config.yaml
num_hidden_layers: 9
hidden_size: 256
head_dim: 128
hidden_act: "tanh_gelu"
norm_eps: 1e-06
rope_theta: 10000.0
learning_rate: 0.00181
lr_mult_qkv: 0.4
lr_mult_o: 2.0
warmup_steps: 200
batch_tokens: 32768
doc_mask: true
train_tokens: 410900000
dataset: "wikipedia_en"
MLP neurons of a small language model. Each row is named by its layer, matrix (up: input weights) and neuron, and shows model dimensions 112-239. Each number is 500 + 40 x the weight over its row's rms, rounded and kept within 0 to 999. Numbers have three digits each.
Before each neuron's rows, "fires after" lists the tokens most often just before its 100 highest values on Wikipedia text that the model never trained on.

fires after: " ", " |"
L6.up572:464502543497467564568452446468472494474434495505522503509580464523571474441611511493547571455479513459550442477534515503508489486602521472437444501445588534501461491528550518553503445501461469498485557520536376445484525507521416548525572452516552468524526467480496505518438514446466472519499521516526539505496523497539503495558526460432561530462540446542470536541515574487567475506466

fires after: " |", "|", " the", "-", " a", " res"
L6.up137:514548463417555511494500541475497516495518510445496559452487489536559514557476534462474535540505471486459461564551471593492530510519552488482461558528411382478540473456514508446512495495512458480510495476538385519484463509453478481488506532593492465441500493495453475534485496591548489560528539501437558444445523477490456528466504524464357497514555451433514525562508538536443486508443

fires after: "9", "1", "8", "\n", "2", "0"
L2.up852:548435518475534500603455527471567505497504507529451493422472552409527481564503496561541565547520433482565497517461496450538474495569466469560455492480426536518553547527460531475454425502470399498518438489458544517553476525569551511507515427481469584455580494440506476547474573453577489560456550551538513484411484544472497525516511432491518503527474508553478482521502461508498472533440

fires after: "2", "1", "5", "7"
L2.up390:439434550568550458539520485470470570519535463469578470448503553470394523539511532521544439460521486409495463564559550492530470561482440454520487466536531551488562508530557471489511463511468539450566552475474524585452591565535562457549487454468516524498486480570524470502510538513493440466465538541558442526548484575484532518553451537509517491507505469497481542442496504545509489529474

fires after: " (", "N", "S", "C", " N", " S"
L2.up1020:541586512502565408526508512470482473469528575475501484492511423468508545539560455438531508609492545529500590557482550516468500473538433475496536494531453544439489509457474514509498479553491578465469562511490400506515528505489458468410450528534509528458500453496544585508486444472557442483521587456504406439460538536528511536470510551445529507443458501465459476497515542538428530491459

fires after: " ", "2", "3", "9", "1"
L2.up291:447473529496552467540475483456500472492537565494459482524453565529539523534406535557496438443467551494535552508543496521449498466585428524563482491465436575550494484464535512505540457585551495513552507531459452466557494482483494421459457492519515411462517473520475490531475467508512422561443555575482477530466460536521563509422518523477465477562458530464470480575515386426523456569532

fires after: "-", " re", "ter", " under", " up", "."
L2.up63:425542512486537581521463446498486508528523503517498583492509458586496437526488499552541501537520480481507480567538533465532492453471520511525496504542485504568512519515438509466458532503568525474564509436442477484481511508407441393527508524426572497545519522514456568510501471510478484545516448445431580547503499497469507532476466492432426504557528529570455526425556524465500433467508

fires after: "0", "–", " |", " ", "|", "9"
L6.up320:494462538427507462453537492443514480540407425501529503535492569475532546493551494490461517518476417492519589440523599556480511508510464532492550472483459487564531498505511529534565483457512514518477532499471497520485501480521477471501502483509533511515542464423550534488507490532504446422511484556532456478466447465485510492564526559463507528501510470486519461517498549481515534412574

fires after: ".", "===", "==", "\".", " was"
L6.up882:476514443513473515485553485530491465593497358531491442501522514539508528492474488479462505517516547424468499500515512502471481434460497622463458463487548503505439507549566489505558501448534481449475509499390497541497541457508510419590568521536496444492479515543507558433459491558378532561504519438515529454432496526503541461477507528517499436515498525561448476535491565513482483439564

fires after: "1", "2", "\n", "In"
L2.up211:453434447435535436513506523513528478503543541525468476549447439426468545522538476449479531551531550484509496561517493526486489480488507508491456471502551518537525458516459549486480492454507471517506524500501506486539494514492510567550468509470530489533535444507486488546457510515482414506528507466514505450542561583479485485474522497457520515514419528487465514477493497483485511572496

fires after: " |", "ronze", " =", "|", " W"
L6.up296:492505464511470425464520524534460558527477539440535451485487542538500495523485478569510465512479442473536530475449500568515493502565476565460546485506579494519407521552502455579485510510542554500463553483486520507488538509505454485512428556521457420514527503472582500512498541443475497476528476386563540534560451511546467487556516535439476430484488428407540506528503539474400558471541

fires after: "\n", ")", " (", " ", "or"
L2.up997:467538524511532589491539517498540502477498482395563543516455568467485556550512449502467522500477478506563418497573500535504466619530491498488539520543468494475524507508471466520445486482585449546482420522499548478539496501530562540475563458484517423492534475473491503496502461499530483479506548388563459551501461500485507528516514466411527520513446530497547571538416512484459493500450

fires after: " w", "0", "w", "°", "8"
L2.up1014:478498402446504557523524543505480506551422503463418438555398543525486484504568487451517534439404424562547535490530492536500504515483474467475540442549581433546556477423541507471545438539519552502492494495496518554526559509459561466530506493443479515480483521460539476574502542453540545529542482511492529483549537459465452538516456456484500440471496468514549463435493515553508468416539

fires after: "\n", " j", " at"
L2.up600:511505473444431500567496561541493515547433509475474481558449509550511485400519450493449512517501471491555564499369494530438419501492492479474487536517587509498541515504530458508409543539496552484518534498473460531515470511396541499558527474533474541489499458466530502563569540440509510536439511489495507516459524448569509493539401502511446527421491551453505583520529483476556517445492

fires after: ")", " ", " ISBN"
L2.up393:536519517430509500557442444522522434526537449489536565454487465486507513536479444477483466451538510436515489481483455550491570542459498482595537408501374494502524446527533507525550510456499471462486535497521516489510496445574485540555461452478476446412554409494570468507509475564550533520435492526427450529498478491487540572476468504416509454574529499499505467557483461519587535541534

fires after: " |", "\n", "|", "-"
L6.up237:613531442474508487570463460519505524521506513529476587608466463531496522480560562447499513489511526506560477538521516465449476451505553506469531576455497447486531498451528556531478490452488534531495541463502455580530509495515506570440534560542516522462599498482480559475506534473506466480449552509494504459548449478488511488510537525487586500475487546514512511394491451511500449458491

fires after: " ", ",", " |"
L6.up676:537494532460445587502450591449518512434482506495506503498579446499529581465480466520545544550497443570434537491550569557535470597506431478526517501448496508508518433456516560498507466479481569482415505473536523494466432492481366548459507522516483611512498449458524489529535453490505537542504486546517441508537467455520456502497479493403559477503478503538492503524442532506504534530515

fires after: "1", "3", "2", "0", ".", "4"
L2.up722:419587483552473475549484459525492486556532538512481469490529512515474527546521501480497591464544564454497544508447513575485519568538482443469465524524469505472427541527530512530535480555502578516544561463493464519488533519498489519559552582521535484491477492443562566555523410501498497529572519434494479496516531518441468531439500500457525449521565528505551492469526508522543469505525

fires after: "\n", "2", "′", "|---|---|---|---", "3", "1"
L6.up668:505508541481479523518552509559522563431477505518517530511489490407517461424500494487440397570482512497515466469459506593467470533493424519477461435475577534535525561493508467483466496493423496500509449439502445517504599465523574522486486472546492488548446502459460482489563539497466446444515486497560460460494509503491548457449446455546553450516514465461595444443549609549451547478529

fires after: "2", " J", " ", "6", "1"
L2.up338:518554515506518536489442520458536458468510569453517473478539596491471527545514541493408445504571528473527523528527488507515497567546445476507508461459499483528580510500543482426477597518441493536469467561536432488551435515555505473453495517467516488534516487444528520486517484494524540518502537525563454452486471487531505507482465464477528521520516527403506530487499491478522456471547

fires after: " "
L6.up867:470586579510519485481515509544484460472502487474490543555595527427544554514504568464473491494525457521522536474488436556559567497446539434503466537452456425567532485473500558522551495518497456472571461511590496528435538560512443523496503483551481505457527475518562555483430468456496461502469488494539469510529525555567575430515528513489489458458485502501509419443455466509475492538449

fires after: " S", "S", " Sh", " H", " pat"
L2.up42:529510515567489520579414417433539510531487519454451518498442482490538492526468537526470493521527510490545510528547493480495535484415443481472471539446527531456523458461478493493404453550525502450503560533505451557499544586509571485555477506540450560384472543515525478495507536521467454529505532456563551496498432526528540519472551500492453511473447440429464533531494498507485539535539

fires after: "\n", " in", "0", " under"
L6.up102:520447479546485522485459489564518514512499449509472535538567522541543500451533549539464431526508484473557509499594437442439556465541421512446521531549575513490548517589550484511421559504483526580575514461428527554497495516464529534446526529478491523492488475509514480440536518510523483539486508450550548569567450471552497543507519502477513499471527489456506453511536498528477569533465

fires after: " ", "0"
L2.up563:473461489485582639503512494486502532526491588537509557508538534522462521474527500547455566476441513479454490521495493536500465496483526539527452511518524469572520460500477484515465428516528485504565491521472520566569478455437520535489541474449491455476517505503433405555462540461505451470510574534569485501520509433526505485528550466387494538445497512475498532511448558499486574525459

fires after: "'", " on"
L2.up201:511513536491427425480490482520486519530454515493444514536492492565510551497514443440508457528601594511380518505520591511536527434529454499502475487490573518483523553544585499535508564481554464462493512503464516475594585580495465549500503443463433461414519484532516492478469478587561448515524457577582455438450500430475508500500484471517562465509520564421465449490514535529455471491456

fires after: "1", "0", "9", "2"
L6.up498:504496486436501530466503521605496586525499502576509540480479444488472467514511455534466536455557532538501514467472503526463481485444552506373451491434454499418487511496491528495489488524578526503482512598563439500410507500560515514468547528416519520523534517521504502564480530499497509472503445552473501574496465526482440504511424514471502470505477539507478502490526443539469508548501

fires after: " ", " did", " |", " does"
L6.up975:561507499552554500486442450511544497436498475536446416471439522470490514543490454525523532475498509475509511483523530527571509500569502539434452512522566568483517494456486513484522506537539506533570464418527527545443515469497437477499455544453537516569472487483513469500530487435527542528554526461559567506496571466553482500499472488491463474467403459529558438493468458525532502493487

fires after: " =", "\n", "B", ")", "==="
L2.up309:493554543524514475557519428533445491497541502475488482500482490536523476471576515464525491507479493451531482498506497549414489539511455524378490532566573527481510525465487476517493524560467441468504485493518491479508577459516516448486478483524490461473482507479546554446508450426466464546464480450496540535505580491407530554521444476521510522522486473485595567426511502473487438512464

fires after: "0", "3", "4", "5", "6", "2"
L2.up378:506508464608505497504448457500498485439517547468505568405555512509456513531534508514496468480511467570541483512496473496456526451537470485541463454501613496514575514487478478475466472538609497534509482502468511535490423538496473555532452515505508572483490585511523538459575491585517398520527416443493497443463441445479492479583552536505545503437439506496501472387513447569492515527503

fires after: " ", "eries", " ("
L6.up989:557484474454531473479543457524509444550435521471525517523575506484464500492468464411476507450557521495492516518459563552510546528476471445571413470521525475524510526527486510464458506511522517558494475476499463488562467515542448499506574456465448424504510472459449442504453473461482515497510528563457549527499548472528489474468455516426470490497510533463485464436585519499558464508566

fires after: "0", " |", "2", "–"
L6.up37:485460482511549548479536500506519566546528488469545474496562478508564446538511499463550425551568416430472477493557491495495449513509462576513545456523535585527492522549531449489478456507496532496580484473485551477501480520472424483550507532468524467521554521461497515530480527494497377485490473451480477438582506481560486500504597522499486548563458444447482445505509446464515494564502

fires after: "\n", " is", " was", " ", "As", " as"
L2.up621:483475520504541460438532491433460472486506467539542518524490502465541539568540527434495459565494466434461542436539496517468506534482509501527524469521484514481507476436495421510506447482500536441522511546503625501592493504498531511487536456514450475467490490504488479525528477546538493514526509484531494513523499548574485498491413510484490537503453498513474539400483558498477492539486

fires after: " Al", " al", "Al", "a"
L2.up787:464437504573406453494513466510502466478461510547503504504423522467464418523476430571561514449483506485521490514526547469476539474510504570463459567555458545510553526513531432507522450421515458489501490513471549470448466516576465518473523417474490537561545571526525528548472524489571516543502442480506484493443466507568528504481528577515449555448480497434473460529480480464529471500533

fires after: ",", ".", " due", "\n", " Des"
L6.up214:502561462541417518499516463485470402540486544507480445531405540466483571499447529490472482481461532462461460488453514537490465489445519491430532515489449462497541514555511491490583502559467509519538432508500499518475439524479441464539483494513442461487562524493498497533513614585513492422464472495498459528522478534516519468485539527546505511460497499491502545524477548495543512559459

fires after: "0", " \"", "2", "3", " (", "4"
L6.up18:551462452537499534544590554462432495515461505457481455529548559572525479504484522464470485629524478523464439486482515543530501543490442559545474490575517435510478457559411539464411473497547486489532511491445473575396587529466509459503476403539498494473514479604472502506453494515429532507414465565493539482476488503521483500479451492459482480465513537562492546452494534529527489508496

fires after: "\n", " ("
L6.up542:464450501497458480563553543468508494460489472475483524473487478498616479552536535486477530513542559517520524543444487520480490482474452579445492473488500498478493575453497516549471494534439496471531496428399479521500538559438412415537474545478502527553511483517483530496517515507491481506490536535458462530496475535480505517479496513577483454506605479492400574461498526498495407454438

fires after: "9", "0", " ", "S"
L2.up307:507429473537489515459605522412560462442490573551520546461431471443517499555407559510518450501517536525458463526490485526518497576484487494544482526526495472547486527537516440525492434501493474495480476494430489503491456512488435485536464483450520425497563474552475508525457468502497467504514485472459506489489482529551474544579505509488523518613519447548531488537518476499467507518464

fires after: "0", "5", "6", "7", "1", "8"
L2.up52:449537419493502483449529573526533508520467464524457459485507490571487575486528565418552553516446539520491511475533507475479541446478486462468465506558555518459513451473514542519479564417476604506552532480507517525497539521420515533508483475418506470517559454552534497472551544454497486532450460514510454560497485488518541487525518453583399506461479451488578494485521494503508493490484

fires after: " K", " T", " U", " Mar", "hyl", "1"
L2.up413:554523487457515471457497546519503437429552532538557451458486563561542468535504468513460447553479461478549546461529469494540427481530462490420518524485471505422477512554501462477513450439528457524566538509516441466588480526492588497475488456466495535482497443530460509477433458564502494532526478557435539453495452470500463472543556492535495458497434543532472517455479518569538519577485

fires after: "\n", " |", "-", ","
L6.up917:505433468434531525522503497440400593525484479425525521442451510487495497430445536524448558526508509544517484511463515528527488490518466486437542515506488492466490534512479563551540468482534541486464511493516477547493543425487424579536489448509574408516611492607488497527525530479538520416513500464531542477459510496502457477509486504484536466542447467539482470569478628489474526429438

fires after: "1", "2"
L6.up109:482556463482547492518505495511472464534502473558464470611469561473510542474497522406469423569512507477508545498567450476499456432509505503471471506542495440539509465512503459456483546541519564548530535482470443498508495426520546484499459513512438487508458473506519509568527502523546509507467579554435506480473546456512472540536481542462433509468474505510486473551487496448501469558478

fires after: "2", " ", "1"
L6.up759:544483451517525522470527493538533455444606557471461531469461512563542501494507523555539480448475502533553436536535397537498471422504485482576447406484502540437524510527521461429506548422530518472458466443499465478521562531475477529489508515474535465471545485485509542554489443485447501551520517507418505566462501420573595514470554469510593489570517500540483527490467486519567452528519

fires after: "1", "2", "0", " ", "5"
L6.up160:540450451496508447542439563484454570451453475474523572548474498460485518489481575480494517409525505520453498510570506556508458483418475440553489491554496543449465469565541390504472453523448527521536442470494506596578475514474528590494442528434456452471530527486506407497521560495474471475521469499462496430502471521490480525517505464511573501591439530491461524488503531530505506531510

fires after: " Sh", " ent", " sh", "t", " T", " t"
L2.up703:554478437579492612445422482505522530469462445527495483510519510597481463541529526512439520480523570539512459493458558543472436503549495520470526478506497526506438455517467497446530473505543463502512512481464479461520431484493488503534574477453509521539490506525465513541470552564450539470525506506480557478459572445462560441528494468527571516543475431549464482471518495500483462539565

fires after: " Al", "-", "u", "Al", " al", "in"
L2.up95:411489553615451448440479456507495547478548477508522496553510557494498432456467485520575505491544479509510549492497446547514517480445619458543490519467523460555512496505479464522416501464496524565535463505515541464486412505492502580482496427469471514506481463476500482544501555501510489447460531519560527472503547450479496510590575502496498499423520499528500479460469435456529503492514

fires after: " |", "-", "\n", " Occup", "|"
L6.up592:495526512503510497476530493519562499541524468508464474507503388518511517564531526466457492521491493547551537557502466516468460456571558559490488450479520489475478495480546506539552532386526558515485509427534461462500516512481570498434552508523506489508489483547498485436564478564516477552475558521515530558492583511515517571513499562477435498433545521458459448465550431480519533486425

fires after: "1", " the", "In", "2", " a", " In"
L2.up493:468448437483475491476508447455526426472534511570480468526479577390459506493577425476512535587498454505441525541502487509553505496571506498536478517510473481520478493456519459483451492503435523474557552487563498536490562489455526537528512552450529495548438489508480481561492539534490457563444484492461501491462510459526501474491492541480549478478504533452540571571476488497499513578525

fires after: " ", "–", " (", " L", "1"
L2.up65:520537466474515453421494478561548488481542499465540486537519483479559448532496434477482505405525532501542514560471420453492449501499531479479491531519526529518528557500497515575564477492502487564502532456537521479468469428404472479446516525562510503520464528512629487554498469475544438504383467480555494457532543429525560452517555449511482441521544519489493415472555493512509548514550

fires after: " ", " Z", "0", " en", ","
L2.up713:480519546480538432522520516440480484494501459470593520512471506443460516539487508529505439517593487525462464458490507539551486503413532502457461566487506516554507508523598466470501491525547430430571504474492487518473478499487423540524508505538499430483553469463452511522506499529477481515524476601511481437518427530570491487521459466453513461455461470417506494401519399602477521565530

fires after: "\n", ")", " such"
L6.up740:434509536453410456498457496482469543468476512447490531564545549425468469501529493487453565560562503559467482476535452416519552503510496520561464519480498517486541490548517547444497572434425489503463474435443514525553531475468470548537506530411477523474481504538524510488472476540487526457536549497440530529512442485472435534516463538487528498488509527566504511529536599577533476469504

fires after: "9", "4", "5", "0", "8", "1"
L6.up903:451503503537511507491575580479504507462494470522503505454406499500380547529569553495594484490547458550467468560475452538430495466422496461535495431536539514546473466507537522499506448526443592496516454426565474496568485407399563445490455555541429455516561488480493554513540494515515449523471501473463470513447429505423508556570531482519532571476448536531465455513437493527471519486521

fires after: ",", " as", " is", " d"
L2.up766:603516490555512418489498541533514482466504526566527592526500544453521472456458561561467519409506511480436508457458482513400475545562492497524460475505448544478518500534401467526537437401395546463540478490469565502460528522478481494532477514474517511548487512547527466533456490496433471550511524577444522517508523514541543466520478493475484488494440491534556427451464478551526526516539

fires after: "\n", " A", "R", " ", " R", "C"
L2.up602:501515531522531619460563523493461476463592472493445520427512501469477553497527581532512511446574497490509468522465507563448464508549404538529424490496479441544474487528488542464505526471538557518506445555531513550417495518526459591482522511499555506468460490507502511511487509467476516452446486484442506470429513511481528521495502498538508529510530460441529483530551481520500524527496

fires after: "0", "9", "6", "8", "2"
L6.up92:461472462515545507449486520474500496591443468539541530521519521504428504523528492447463528532492466533478519517486470473430479519528470559439450441492457571453539537488515435494474475429509456477463530494484507498513532519488412462524492504561496510528533512492575550546551480508505446549452463469460445535529454502510512514488442401504461443565574521391498429446560490499466544570492

fires after: ",", " cont", "f", " sim", "ac", "\n"
L2.up239:503507470509498505492515494475492481504493550568418449445482534537529617481516491551464518458562446495517453477464501481568486589534471407421497447495500493524467531559411498546449459452496482489543520553545514498514519466509449520483464468479490500476523552509525487512535561571476538544522479603547503457510464510537452482552461562485520513501498524493562453507448553503506451437443

fires after: " ", " (", "_{"
L2.up770:516475474507553501528566480574512535506524533530463513603466523463487457532493427499506455460544497522450502511548457471502483517501499472551538504485464484475493484507523551477548500531485476476531512456473434464459572511489477526490440469458518487576441543529483562469455555539439585530507472513602547395521457507492484517444436477486511449464526438551533485516435462505483555569515

fires after: " |", " ", "|---|---|---|---|---|"
L6.up580:519526502520495555479457487491555558438548472470521602459503481477515513518571485490511506501538455514548581497502540550558459491464542488462421484469549529535551524448525533539450534479536493502537482503483454539450439453509543432514560521541477567541494563500569545470505508459437458504473557513521450531498459425544464440563383508471463477446474509536547495577482541466496552394508

fires after: "9", "8", "0", "7", " (", " "
L6.up152:464521529481585524512405554532593524558430442454520563490516483553496442551463476464490456501491464547554550509509481544534462524538469450529482443496485453538516491485499435528503539444508513471513421502518431485489501472530482520588470584480488506487491402479475507522450518549444469420522441486509443556552495505500428486472463543518477518441512526459455485558448512532568451474486

fires after: " ", " |", "1", " expl"
L2.up876:547550540440488486510522469504576606512528559471503524516461513492507557437516451473534560484548542433495538479490509540516516521546466547460468478467543539495472491470475492519486437525488446487403533487482492475463439509485412480479487533599428468429535565478488526486475455547459501562449544595490492522535506498515409474492536479542450533459500473511463475520523503513566512521456

fires after: "\n", " there", " rel"
L2.up369:543494521462533488506517555475524513449557473493428448521480519493541599553498488509454481523429488502575531545492518517550483546517481451437482529445504500426549527580505490453528554550484508520487494469461474529444467472546510566497503436493446470552497520502508443548498449524532512563526494460520483489488505481516479471533541525459510481417549517538494495459546476432443506548481

fires after: "-", " In", " up", "in", " elect", " in"
L2.up269:424474433480529469497449546460513502537416518539477572554520494529523552509489529471548555477505507528585474527504488484512517550467545557480486433455478519499464509521486493417466501558469487519558511458515481462571505468494531495525609531500453533500526535479494519537474442481555519607525521477495554459460596485453478504494479477505424470523529596488541490431491539540506532511484

fires after: " ", "\n", "9"
L2.up334:457542473529539486493539502417556472437501507592502550523409525479532480537566542481489476432503596469520551531475504408487603516534481520582465474533449496457522493525520431435457485536477539451546507453504477514473527404438496567545479533486510468513469467513473528463512512578535495470540540510450492486470491408465426529501488465456494582494527552547582522514471494518528494479455

fires after: " ", "4", "1", ":", "2"
L6.up752:478486510490541506526497545537463539467462466485449497537372487522474516510477508515525533506501557487462534515487527461499578454509531477520498472414534555487511484519466502459553485498470463508481504525515439532509573567433498505558475573453430490496451520481496433455596587545490472478549487579425464496504545434477513518484518523483502428469492460558510503524492472548450518450509

fires after: "\n", " *", "==", " \"", " (", " to"
L6.up275:470482477494465544490460501455429524500447527549438530534505526475529546536551505466483479576413526486551492474515469527517487546489507489525570502448489459558520529481523492533415577471537494501510511511472508481507435517468495500549497557428462448448462529480463544470490492519466500449503442513538438538457474467421561481493528446501505534496478546496450552465497597559492501490516

fires after: " ", "–", "°", "\n"
L6.up764:455458456464488499548476503511462507433378498518551597500476520543528470513570519489556453472518508490523491535465474491474510529463513545407525525491473526477498516503495514495528420419454475544522582451453380546483461540537507501492493443495450531493420535479479495505550433522469457466550518594499511534477506459549530481542473496497501454458489491577485525462502526471512545476498

fires after: "===", " ===", "ount", " sem"
L2.up812:503553477530534468526348572597532491539503446517549480542459505507472507489461490542469573496473496500502501470487539502511453470524531576530586508460478626476466520472400494514486506607520491468511491547574467481516531470450442472504468451479546552518508555478463565492466439488513542582559479486517461547500458501543511440443429554471491514470508524454508442523478497485485450499484

fires after: "\n"
L6.up659:534455539465481426459435520488565511540566419532521592536503528517514497514564439495539518552458447438514498445525495416501457456568528512415461519529505450513505514437557586478514587527484482479512515454486411519514510544554469522614457485483471506517533500464461532489494532486503567490444506514529511523523516526584468484508493576432476483499533531522490497478566480561508484518543

fires after: "==", "===", "===="
L2.up5:486552497464457542385535520431531483581424498503470568454489492515440471536507495447483488497424487474488436483439476495504487501472428591533456506538488493502437455501535525519474507523572527454476556495573509482434536484447517483553492533474485456581454479560495497492539574498439465540539481499472537472501456461494473566491472513469523529477529524559486562447570491518587511557513

fires after: " T", " g", " t", " to", " c", " G"
L2.up709:517543520548517555491490480545454512534482482504428550490572448525500509563489534509508473458462499459467531485435533525511488503559467503537565491516591481516546457484497490481541456517511532453553505491543455490517465454505522538489497541463527504487559514458450510451419548524445439444491533561464503530450531541454497443528465522489500478460544531498549433370519496503438541454439

fires after: "\n", "s"
L2.up840:486511523502475516608468483457478561445536496450501532467517447492464446450476538523488486590483492550525564516480491505503470502532463537541560449511528568453508578510499473512498521553501408434566565471381434495509527540490587409490504481527527588455540485396427501522549570470503490492475515498540482494496498447563497521464498474536485489500579499537503527462515566517495519506480

fires after: ",", ".", "hed"
L2.up615:525524501474501482584496484469538625410417514548525510492480541473496499365508494510538466509475479545434521498457493536435556470557463485438561435531558548513416515481557536422474496515461523446489544563433544476574459532480489487483475457480505494491469481482560464514459485504471532572511461519504594482538448501481514474568444495476456478462544485520523478511470516477437575510465

fires after: " al", " Al", " K", " M", " Par"
L2.up344:517480540525480514456525529509561454465487446481506529497431536516478489546435503495576472504514485542495511423488507418517515436517440491533566459474525550537452487536559476517487573495502574552517458599467494528508473510445586483488448497487478589539470458482415464506487509488583489515467508480585511509518473533494442477512504570552534480504451507533488512521492520526508483457439

fires after: "0", " $", "1", ",", "£", "3"
L2.up871:511466527478536523575509532520476512548562512493543535452506512463497466512489474490517459519528488406519498543473502475506535532493473511458568506488448497457455522460537496520612552552495554497464561392522537573553579458499516546470482497500496444530436581492459568534487462472513572579517547552441500510506557449440436432516504476498543504459531507473542488501498470480506519499529

fires after: "|", " ", " was", " with", " to"
L2.up874:390531478480510555535520496503564533476479533584453506587516510522474530536474462429530424541498452450483533471470495529436516455509462537550474485396518539468560531481537478591478562561529495453512455530533477514443435463487488526551544473519507545471505505479561525555475476486585499496492547525479504560493425524473497455433535565499479487505508489496496486542497451529398517507533

fires after: "1", "9"
L2.up654:468530480483475493472509491544468443501517445546553523484498463550471425478461511496499360517518485558506553568516470510465525520523479533512485491541495534514538462540446469504486467545562465497427515513495483540462558483507516526541504437536460479544538478468418448578465441468513461526569503488423533425441540504584400462521470491465454463547445459505514453521516563495554492520494

fires after: "0", " in", "2", "|"
L6.up77:531511443441487643496520485542472467594531449549548497533532479502559572457519494507461476570510465494514462440531506458511434505474511533447471515485497513485493450569464455542455436508534487457573472532438452508553566475488513430465524496453576501460514569491507482463507479449533549455471540487478509591561509478465455488476506544506568485593425513591472497498483458489488491595543

fires after: " |", " number", "'", " ", " Years"
L2.up884:544585536496456506461542507512506478480471564521511504460470541457525504511535477450557435623502558544513541487512480481445544496524516503517552471466477464482444497519476418543481504462523450449418587403550501511455502545494477510478511471482463480465490564528464500480568497457533486502527527503486555480448526509477420473494457441470610478534517468537525521486452498476536508500469

fires after: "0", "1", "9", "–", " ", "|"
L6.up415:471576512558484459487523454529511526533563531428490519491521516482459472544555499514549534552495541444522514539453479526462505463481491478494511519559466523465563533449481523484499482506491525566468411485403509554448501458506556424543469420505558558490552465405464466524529535443541538480498555551515547523477454456486572487471499475445523493483488500540490482514510399474507573554458

fires after: "2", " con", " pre", " de", " d"
L6.up70:557496478419505581500476486437461500527548513438538570499477512553570498498452475481551458499525520586530485437577458493483545534474548574489463421525470496512469547547470475561460548490495518509574450502518478537515547447502547479489484480427544473509539435499501544464494524511469581463552524442455497471517479472515507453615499506502540426460573533455461485540464450514485416480521

fires after: "0", "9", "2", "6", "5"
L6.up1002:534476527554495475539418513529548521495492532486513574536522449605468503497512466508465506491558476492466513476560506488483470488507463505500541573493495472520506517492471513515457462465470580518479538410453525504487522565551523466549505534517462446478545429449536519528600573453516429601528531560530469526497476535473488495499529504453532526480502460462516452517527419463530452588476